From a checkpoint of a small transformer trained on Wikipedia.
Size: width 256, MLP 576 SwiGLU, vocabulary 8192.
Architecture: LayerNorm before each block, rotary positions, no biases in attention or MLP.
Training: a variant of Adam for these matrices, 9878 steps.
MLP neurons of a small language model. Each row is named by its layer, matrix (gate and up: input weights) and neuron, and shows model dimensions 144-207. Each number is 128 + 24 x the weight over its row's rms, rounded and kept within 0 to 255. A neuron's up and down rows have the sign that makes its largest values positive.
A block is one neuron, or neurons of one layer that tend to fire together. After each block is what it responds to, as a language model described it from the Wikipedia text at the highest values.

L4.gate131 [145 151 145 109 129 172 101 152 163 127 122 135  79  88 140 108 145 149 147 116  83 120 133 105 134 122 145 166 118 135 127 132 102 101 131 144 108 173 112 149 149 108 152 141 111 131 136 150 108 117 132 136 142 114 143 127 134 118 132  82 131 143 110 198]
L4.up131 [119 102 126 155 112 138 169  94 108 106 129 118 177 100 130 172 132 161 129 130 117 126 119 113 103 159 148 147 110 123 106  80 134 144 136 133 126 114  84  66 136 129 142 157 146 142 150 162 163 130 135 137 109 102 146 120 169 139 113 164 138 123 164 194]
L4.gate183 [129 163 141  75 134 112 153 149 142 209  83 111  77 139 117 118 131 130 117 122 123 152 102  94 127 122  97 113 113 134 113 186 156 124 188 142 123 103 136 141 104 136 173 161 131 138 121 122  89  99  72  90 136 142 133 154 157 166 143 106 127 138 141 137]
L4.up183 [130 143 129 123 120 129 175 124  75 151 121 124 100 125 146  96 106 156 125 131 137 117 113 118 114 160 139 111 142  75 111 100 146 135 135 114 120 133 118 170 129 141  91 124 130 122 154 173 102 113 115 119 167 161 137 128 127 122 130 133 114  92 108 145]
L4.gate196 [168 177 115 131 124 125 136 131 137 148  57 159  97 128 190 147 105 156 110 127 146 151 139 153 122 162 122 103 131 116 142  92 121 137 153 103 144 178 133 114 133 129 132 144  83 143  97 169 133 113  95 114 156  91 129 143 105 119  88 151 127 126 143 168]
L4.up196 [102 158 171 104 133 161 138 158 135 140 164 120 151  85  98 133 114 147 125 121 117 102 176  96 120 113 137 161 175 142 108 109 101 123 131  67 102 130 112 102  86 149 114 133 126 149 154 152 106  99 133 112 163 147 161 113 115 106 134 110 101  83 100 128]
L4.gate477 [121 133 143 147 103 137 103 171 141 120 136 118 169  94 160 173 126 133  94 156 134 132 101 120 125 119 147 142 137 124 137 105 119 129 152 147 144 161 123 165 132 141 157 115 103 169 119 112 172 138 114 148 102  96  91 108 121 133 121 154 162 123  90 192]
L4.up477 [114 153  96 123 148 123 103 165 164 120  92 107 128 118 133 133 134 121 114 158 100  95 108 151 149 119 140 116 191 135 129 142  74 118 102 133 140 122 143 126 131 137 124 134 143 148 135 125 154 117 163 137  88 147 135 159 181 145 118 109 159 146 160 145]
Place-name endings

L5.gate16 [114 139 130 107  91 119 134 121 134 125 111 147 168 116 108 125  99 124 122 106  80 122 116 189 115  77 124 212 125 116 116 158 151 141 129 125 114 126 106 124 144 110 144 115 122 156 143 129  86 125 140 115 156 118 104 116 110 114  82 176 149 141 127 117]
L5.up16 [138  75 168 135 129 118 148 120 121 128 124 172 115 125  96 107 126  97 117 132  67 138 121 111  92 154 157 139 120  99 138 130 123 154 153 118 143 168 100 128 157  76 138 149  99 161 163 161 135 136 122 137 155 195 130 130 126 131 161 110 129 137 143 110]
L5.gate41 [150 137 113 102 115 169 108 172 118 134 172  97 117 112 117 132 145  95 136  92 153 114 152 145 145 134 130 103 123 144 104 137 131 155 169 129 101 137 125 135 120  84 121 129 130 118 149 193 162 131 126 118 123 117  99 128 121 150 108 136 130 118 114 113]
L5.up41 [120 117 144  94  69 115 112 136 130  89 111 131  96 114  80 150 102 156 114  97 141 138 139 133 145 156 179 120  98 128 142 122 140 132 116 105  89  98 117 107 136 122 140 139 151 134 129 146 144 133 164 114 105 111  95 135 109 149  86 120  98  91 155 126]
L5.gate45 [119 108  79 120 148 102 154 126 140 140 174 127 193 134 103 106 114 122 113 143 113 105 134 152 109 152 139 166 117 100 106 155 149  77  99 119 108 145 102 108 106 124 161 114 160 128 137 127  87 122 154 119 102 132 140 121 133 144 142 122 139  62 123 111]
L5.up45 [148 156 117 122 112 176 153 124 107 144  86 109  87 155 106 153 138 126 120 139 125 137 102 117  81 142 102  88 122 104 135 145 116 191 155 123 129  98  96 143 112 122 146  82 133 140 144 105 113 132 131 118 140 146 157 127  98 131 159 139 148 143 101 125]
L5.gate70 [ 99 138 118 126 137 137 125 129 133 132 121 114 145  96 142 124  76 129 118 140 137  80 153 101 162 135 104 141 119 108 108 150  83 159 147 109 118 151 163 144 109 146  98 141 124 143 116 111 130 107  96  99 126  99 183 132 144 155 110 159 123 179 138 123]
L5.up70 [107 119 126 149  94 115 115  98  84 154 110 141 156 107 151 116 142  92 124 121 139 108 166  99 142 131 162 133 138 161 118 124 115 107 126 161 144 128 145 134 115 156 135 118 186 125 135 131 123 127 126 105 110 117 177 134 137 138 107 106 141 122  98 129]
L5.gate110 [145 148 119 109 140 119 101 116 114 139 129 142 144 135 154 151 100  99 139 132 104 108 119 102 153 116  85 118 118 128 135 112  90  65 107 148 110  85  81 126 112 128 134 147 107 154 107 180 100 166  86 131 158  98 109  99 150 131 128 127  99 118 135 117]
L5.up110 [149 125 152  70 144 104 164 107 109 179 101 152 139 188 172 130 112 128 135 136 161 117 123 125 148 131 109 107 146 127 164 116  83 131 122  82 162 121  83 138 108 122 131 130 130 115 103 129 150 142  91 133 131 123 100 129 121 180 159 181 123 132 180 127]
L5.gate276 [102 161 151 132 151 121 104 127 143 142 164 153  76 129 113  89 121  77  77  84 102 135 114 133 164 141  94 154 103 128 155 178 131 132 115 120 171 111 126  87 128  98 118 150 128 128 119 170 123  98 116 118 152 116 131 123  91 146 128 140 105 156 141 131]
L5.up276 [ 84 119 177 107 135 108 107 157 138 112 145 124 121 112  95 124 167  98  95 107 111  72 125 116 112 106 162 121 109 155 104 152 152 150 130 122 163 171 101 145 120 109 133 142 113  89 143 140 171 109  89 138 141 111 135  99 114 112 134 129  71 133 134 140]
L5.gate291 [116 118 104 144 101 143 106 150 147 159 116 106 140 156 164 149 132 121 107 138  94 107 137 162 173 130 117 107 169 140 125 126  83 125 114 145 121 134 105 189 168 129 149 104 118  88 138 130 142 126 117 127  64 108 118 129 100 165 135 108 165 134 125 137]
L5.up291 [134 148 133 127 105 136 105 164 100 143 169 129 123 118 155 154 117 127 121 111 158  97 157 186 129 111 132 149 180 155 122 143 104 138 150 118 136 140 115 168 103 125 105 126 128 149  98 119 120 117 120 144 117 116 118  91 150 145 133 118 111 133 146 101]
L5.gate365 [107 132  88 141 148 123  80 149 169 154 100 145 145 144 137  96 106 131 120  98 139 116 155 126 133 128 143 142 166 128 162  79 120  87  73 151 121 101 103 127 120  98 143 130 151 145 170 165 128  63 129 109  99 125 143 126 123  99  75 133 136  94  90 182]
L5.up365 [113 125 127 134 143 127 120 132 150 115 193 107 154 106 145 136 122 136 123 124 127 127 159 127 125 123 111  91  70 135 126  93 103 152 116 131  74 141 155 135 123 122 113 133 152 122 163 143 137 122 127 138 125 119 163 113 114 104 146 116 111 127 123 152]
L5.gate371 [ 92 125 130 132 108 123 115 126 129 113 136 144  95 153 116 133 127 115 129 119 113 103 156 142 123 140  99 137 162 104 192 131 123 139 128 115 140 144 147 114 120 101 135 159 107 116 144 181 117 114 131 118 130  66 151 116 186 131 122 131 151 133 158 136]
L5.up371 [129 140  93 158 135 148 142 148 187 105 135 143 148 116 135 185 138 128  94  83 145 137 128 111 120 153 167 113 156 113 114  65 141 145 129 110 171 133 176 119 123 110 154 115 139 183 172 176 122 149 155 144 154 149 159 117 133 120  99 134  88 154 115 118]
L5.gate477 [159 141  74 104 112 161 152 152 149 126 120 127 127 136 162  84  83 150  98 103 157 126 138  90 165  90 102 130  76 116  87 177  90 118 144 164 103 103 162 145 114 108 113 118 115  90 101 154 125  96 105  78 150 119  99 142 140 137 110 159 135 138 116 147]
L5.up477 [125 157 112 112 173 142 133 114  85 191 136  78 101 124 161 156 135 192 162 130 150 103 113 112  97 115  94  77  94 115  92 123 141 138 145 138 129 110  95 125 111 144 170 125 117 127 148 118 124  57 143 154 112 114 137 139 136 114 124 104 130  77  94 149]
L5.gate487 [114 157 131 178  92 156 108 143 105 131 155 136  96  90 144 133 140 139 141  79 144  75 117 149 148  96 110  92 188 127 139 159 152 123 109 104 122 135 154 119 129 153 116 145  96 160 164 140 117 176 121 147 113 102 114 106 147 149 118 151  99 119 105 108]
L5.up487 [121 177 137 150 139 117 128 146 189 135 170 121 192 149 119 110 138 146 130 132 107 144 121 152 140 112 104 111 147  95 131 118 105  77 160 124 118 153 133  99 140 120 117 155 178 149 128 143 149 114  56 112 151 151 157 146 118 101  85 186 124 131 140 126]
L5.gate490 [149 133 117 132 169 100  96 171 161 144 134  99 105  98 154 132 154 131 105 114  98 127  99 151 134 130 117 120 151 116 169 121 117 143 122 138  88 193 118 138 149 105 147 156  95 120 116 122 105  80 140 149 119  98 144 117 102 119  97 154 126 137  90 157]
L5.up490 [109 121 119 105 136 152 144 141 156 179 108 123 139 167 136 161 110 118 137 146 137 123 146 148 110 129  94 121 118 152 109 115 101  79 112  99 131 149 103  50 126 117 139 198 154 121 149 182 101  87 113 143 146 168  98 143 113 125  94  88 162 127 181 163]
L5.gate516 [126 138 148 164 120 144  87 112 127 139  84 140 163  38 109 114  95 131 101 103 140 125 170 134  74 115 136 178 110 142 136 148 102 146 134 121 136 147 182 137 146 109 139  91 140 175  90 115  73 173 127 107  90 138 122 126 146 136 132 145 112 100 107  73]
L5.up516 [137 136 132 138  90 164  82 106 150  95  99 130 160  76 146 138  96 148 142 125 147 156  98 129 142 143 105 138 135 131  83 138 196 138 133 108 130 167  72 151 136 179 109 136 140 116 122 120 147 145 141 112 165 139 129 111 114 137 123 118 108 138 115 134]
L5.gate545 [126 172 103 159 100 153 141 151 145 131 154 107 138 126 106 122 108 114  84 102 105  92 133 147 125 155 115  88 128 115 134 144 123 100 104 132 104 151 116 122 135 100 144 133 125 153  98 159 146 109 122 103 132  79 150 133 118 136 125 156 160 131 122 146]
L5.up545 [139 101 111  98 114 139  92 112 156 142 130 167  89 143 115 124 131 115 114 116  79 142 167 125 156 130 109 103 129 126 149 159 133 105  97 145 110 167 143 146 116 139 144 160 156 127 108 122 130  95 120 137 156  91 135 135 100 127  97 114 142 143 171 139]
L5.gate562 [ 91 151  73 142  83 177 103 130  89 132 141 146  99 105 111 157  80 107 136 111 136 104 161 158 145 150 144 151 120 129 137 134 142 126  94 139 128 157 102 113  99 168 130 111 137 131 152 151 124  87 122 160 133  84 132 125 101 130 121 130 160  96 102 141]
L5.up562 [138 141 138 168 104 120 175 137 119 152  83 130 124 124 170 119 139 113 124 165 124 142  88 125 103  93 130 111 135 163 115 149 136 164 117  85 143 176 170 144 109 134 141 159  85 166 149 160 138 121 114 137 125  69 188 127  87 110 107 146 183 107 106 118]
L5.gate566 [144  99 117 142 146  86 112 126 100 106 136 156  98 146 153 126 145 196 140  79 107 118 142 131 103  93 141 123 109 126 132  76 128 162 113 163 125  94 113 108 130  90 129 155 122 134 136 157 169 127 171 121 118 132  93 116 150 168 128 146 182 101 133  92]
L5.up566 [175  91 101 173 104 100 123  91 132 124 134 144 132 111 162 118  82 123 142 131  98 105 132  89  87 139 139 124 137 143 129 152 132 101 142 146 137 135 143 137 173 144 141 150 103  70 124 107 141 172 113 124 114 124 109 115 142 157 154 129 119  98 156 144]
Place-name completion tokens

L7.gate463 [142 136 115 162 134 120  80 129 122 121 186 150 140 167 112 108 104 149 168 132  88 105 113 120 138 147  94  96 144 180 121  88 108 107 160 150 143 114 144 133 137 141 131  98 144  84 133 114 129 102 107 122 133 131 126 150 137 155 120 121 152 165 171 159]
L7.up463 [147 114 141 115 122  97  69 191 112 128 121 133 107 118 116  96 152 126  78 155  93 120 108 118 126 121 120  75 105  86 163 137 115 133 111  93 120 127 130 160 120 124 152 101 162 137 129 155 144 159 150 136 153 120 132 118 144 180 148 125 158 155 125 110]
Before a year

L5.gate52 [128 113 112 101 131  70 112 176 170 138 118 113 144 133 131 128 103 138  98  96  82 149 113 149 104 150  71 111 121 166 119 138 138 102 130 171 125 136 135 150 124 110 124 112 148 107 118 122 141  75 106 110 117 141  98 142 135 111 147  98 112 130 149 149]
L5.up52 [139  93 141 136 124 113 142 119 122 146 177  81 159 134 117  98 108 103 153 154 181 128 117 116 139  70 118 102 111 165 126 115 119  92 167 148 127 190 137 103 148 142 156 128 166 180 104 144 111 111 141 129 137 117 154 123 142 151 127 163 129 133 111 112]
L5.gate193 [104 145 103 118 151 126  95 112 128 114 113 125 149 129 122 124  98 129 144 134 163 123 125 106 143 186 131 132 165 123 116  98 113 125 159 126 119 124 130 162 143 138  78 139 139  90 161 144 128 145 118 117 146 129 143 129 139  93 103 100 122  92 123 172]
L5.up193 [134 103 124 131 104 111 129 133  96 127 138 146 124 124  93 135 133 158 110 119  99 157 173 133 143 108  94 141 146 157  91 135  96 141 146 139 110 100 124  74 143 104 127 111 101  76 159 128 130 118  95 141 180 173 124 120 133 125 124 143 177 159 116 150]
L5.gate212 [156 159 150 111 184 132 126 115 135 121 117 141 159 139  81 109 179 136 167 174 144 157 102 103  92 123 112 105 125 104 153 109 113 127  94 154  73 167 117 111 174 115 156 168 108 145 120 126 130 142 126 124 116 154 127 136 119 106 115 127 167 126 106 115]
L5.up212 [112 167 132 115 136 138 131 102 140  68 143  97 129 124 173 128 128 160 118 109 119  99 138  93 132 164 168  96 153 173 129 107 125 104 121 140 140 101  82 126 152 155 162 112 141 120  93  94 146 159 177 109 164 126 165  97 123 151 110  95 164 149 131 140]
L5.gate216 [130  93 128 107 124 103 130 147 144 161 139 148 163 136 162 156 142 128 103 149 137 104 141 159 149 132 111 133  98 133 118 119 132  97 100  69 127 141 146 192 122 161 110 120 124 125 135 138  97 107 148 135 196 147 112 107  87 125 118 130 148 133 184 114]
L5.up216 [ 87 161 138 112 111 119 135 105 144 123 165 136 142 119  82 115 155 112  92 144 126 122 117 153 144  93 132 132 128 146 125 124 133 111 108 131 126 116 110 135 125 116 162 116 162 109 131  96 133 163 180 149 138 137 126 119  97 130  91 155  85 111 130 101]
L5.gate250 [127 152 110 141 126 147 134 137 129 123 133 127 137  98 140  89 135 126 128 169 125 123 166 154 100 148 108 130 114 178 105 195 135  87 169 107 183 133 109 128 142 126 161 135 122 135 139 114  73 133 124 114 162 101 103 144 134 121 116 110 124 105 168 120]
L5.up250 [146 153 163 161 113 134 153 124 148 139 142 122 120 127  85  63 137 151  67 147 124 124 100 136 108 123  95 140 114 133 144 146  97 157 157 106 118 124 128 119 125 121 107  85 139 105 120 117 151 110 147 131 167  76 140 125 144 131  68 150 102  87 164 122]
L5.gate259 [ 83 103 107 159 104 141  91 143 155 114 171 167 225 149 112 128 103 115 190 154 112 127 160 130 161 112 133 130 106 123 103 116 102 126 111 145 153 119 164 140 124 146 122 157 139 165 131 164 116  82 114 113 123 143 146 116 179  83  89 163 178 102 142 139]
L5.up259 [156 119 186 126 165 135 110 139 102 125  52 104 119 128 131 134 156 160 117 144 153  98 111 123 138 121 108 106 132  81 146  87 128 137 138 147 109 104 141 122 117 126 137 107 193 158 153 121 146 143 144 133 121 154 159 167  93 140 165  96  81 109 136 110]
L5.gate315 [119 145 172 138 128  93 104 106 148 147 159 104 160 147 103 120  92 110  80 131 115 138 157 134 141 172 144 152 161 131 104 137 107 104 105  92  99 139 112 144 115 150 120 157 154 127 141  96 133 178 125 117  97 141 128 160 128 117 128 115 140 150  99 146]
L5.up315 [121 162 105 139  84 133 103 122  97 127 155 138 120 135 108 136 164 149 151 123 108 114 105 115 134 134  80 128 111 130 140 122 126 150 119 154 112 170 121 158 138 163 114 115 154 124 115 131 131 144 155 168 148 106 121 108 110 147 110  93 114 113 138 135]
L5.gate375 [123 107 141 115 170 151 111 129 172 160 126  78 114 144 119 160 145 138 128 151 149 140  74 144 107 128 105 132 160 115 101 143 127 132 115 158 104 133 174 112 136 150 124 129 116 128 115 145 122 159 159 104 128 135 131 132 121 135 158  98 150 112 105 106]
L5.up375 [151 142 120 114 129 151 151 143 107 154  92 118 136 126 171 133 111 110 108 171 168 125 127 187 133 139 131  98 103 152 136 180 122 128  90 111 165 100 129 147 167 128 143 118 100 118 126  91 118 134 154 113  78 141  94 122 145  96 112 128 110 100  93 143]
L5.gate377 [136 118  90 172 168 184 152 112 126 130 121 129 132 140  83 164 160 103 158 150 127 136 111 160 125 163 104 115 114 113 119 111 143 113 168 147 119 124 138 150 126 118 153 123 144 112 152 159 126 113 133 117 145 148 138 108  59  84 183 149 121  62 153 132]
L5.up377 [134 103 113 137 139 138 106 102 114 100 137 140 158 162 125 101 132 130 142 122 184 133 116 147  95 143 174 150 170 123 117 130 129 120 171 146 132 126 108 121 181  99 106 120 140 178 183 135 141  86 114 143  80 130 122 145 130 152 130 146 105 140 121 156]
L5.gate417 [156 117 140 132 129 143 151 142 155 135 144 143 147 127 103 163 119  66 127 144 166 128 122 121 126 140 128 143 162 117 155 104 145 117 124 116 111 129 110 135 133 108 106  93 122 113 158 146  94 130 162 110 144 121 161 166 126 108  88 124 141  99 126 186]
L5.up417 [152 148 132 100 153 113 134 130 148  94 119 125 143 147 147 109 109 163 164 152  48 168  69 108 163 153  95  90 130 125 136 137 140 124 159 134 138 109 115 135 136 138 111 128 163 138  88 148 112 135 117 135 141 138  99 125  86 131 147 143 100 133 176 136]
L5.gate432 [137 139  76 112 151 122  94 173  82 114 133 145  85 141 120 142 131 167 138  95 115 149 107 172 149 128  97 153 135 101  94 146 127 140 115 147  74 109 133 156 129 136 146 122 123 120  92  98 122 130 102 115  90 108 116 136 157 154 123 138 177 109 132  99]
L5.up432 [122 121 152  99 105 127 122  99 158 113 121 114 136 150 143 133 104 109 147 156 135 144 150 161 113 153 158 116  88  91 137  84  95 102  89 150 131 131 109 142 108 138 159 134 183 163 147 148 160 134 136 128 121 105 117 174 145 144 110 119 107 143 149 109]
L5.gate483 [128 134 136 121 109  81 135 124 113  92 127  96 169 111 161 124 146 139 131 157 103 126 107 153  98 177  75 104 131 148 165 154 155 103 168 139 152 139 140 134 155 121 141 134 111  99 172 132 137 139 135 137 129 138 113 156 152 141 137 164  85 152 146 116]
L5.up483 [114 120 114 136 131 119 108 150  86 124 110 124 100 119 120 131 138 111 108 116 129 142  66 133 137  90 128 134 145 139 106 150 133  54 153 116 125  82 170 147 153 164 113 119  94 136 101 130 128 112 115 110 177 131  93 153  80  73 118 107  97 168 117 116]
L5.gate484 [ 80 118 143 142 129 139 101 112 170 121 146 122 141 108  86 121 109 123 121 140 104 184 164 134 129 108 111 132 157 130 122 116 130 111 118  79 118 150 106 160 111 143 170  65 116 100  79 128  77 123 138 153 144 143 133 185 135 105 168 168 163 160 126  95]
L5.up484 [117 149 140 141 152 131 125 155 128 143 145 107 144 143 123 130 152 124 117 138 122 118 109  99  91 131 126 100 115 121  70 131 171 129 110 129 104 146 121 128 138 133  95 106 140 132 170 153 120 189 136 154 147 126 115 126  93 119 109 140 144 124 127 144]
L5.gate501 [133  82 160 127 166 166  95 148 116  89 164 128 147 158 153  98 139  91 110 141  86 139 147 119 153 177 128 104 173 146 114 103  97 117 143 146 137 170 161 162  94 115 104 104 125 131 147 114 142 121 143 145 174  97  93 179 148 130  91 159 116 121 156 131]
L5.up501 [145 144 108 149 150 147  84  79 137 107 146 127  74 148 107  74  93 172 111 154 125 110 104 130 152 130 119 158 141 141 152 121 133 109 141 145  92 134 167 112 124  91 129 101 143 148 122  88 161 118 103 113 108 113 115 131 121 122 100 136 143 127  99 124]
L5.gate526 [125 183  76 118 120 133 135 120 160 135 145 156  87 173 153 110  84 147  93 165 147 123 147 120  90 147 117 178 135 119 139  77 110 117 114 112 129 126 124 107 114 152 187  96 111 138 145 136 129 109 131 119 129 112 107 151  98 153 140 190 134 109  95 137]
L5.up526 [118 116 162 126 129  84 124 157 148 134 130 121 125 160 153  81  97 176  91 159 157 156 179  98 119 102  89 164 130 136 145 110 132 135  93 113  87  99 109 117 111 100 142 111  99  95 145 138 155 117 156 132 152 153  99 141 170  98 138 133 131  77 106 136]
L5.gate544 [136  73  59 139 139 127 109 121 152 133 145 113 123 160 167 130 131 172  74 148  91 118 118 115 146 140 101 136 157 144 103 142 114 120 100 110 107 157 144 140 146 119 167 148 123  91 145 183  85 151 131 134 128 130  88 144 129 170  86 171 152 159 123 131]
L5.up544 [ 90 179  96 119 108 112 106 142 137 129 142 158  95 123 149 121 168 120 130 114 123 101 153 142 144 125 131 130 138 140 116 132 113 119 147 154  98 143 178 135 116  94 140  84 135  74  99 112 125 149 147 132 138 111 106 144 111 100 104 169 131  99  81 151]
Time/place phrase setup

L7.gate275 [108 139 161  75  91 156 119 139 150 112 133 125 100 132 147 143  86 126 117 109 130 111 145 127 147 169 164 132 185 150 113 120 135 170 102 113  90 143  90 125  94 150 108 153 134 163  92 159 150 148 132 100  97 148 168 105 134 106 111 128 172 134 138 138]
L7.up275 [110 190 101  96 115 139 189 167 167 110 108 111 137 144 110 129 117 118 127 124 120 140 131 130 117 116 153 110 107 146 108 161 111 153 108 116 117 132 140 120 115 104  94 100 127 144 162 166 131 110 120 144 154  73 153 119 159 113 136 118 141 129  91  93]
Place-name completions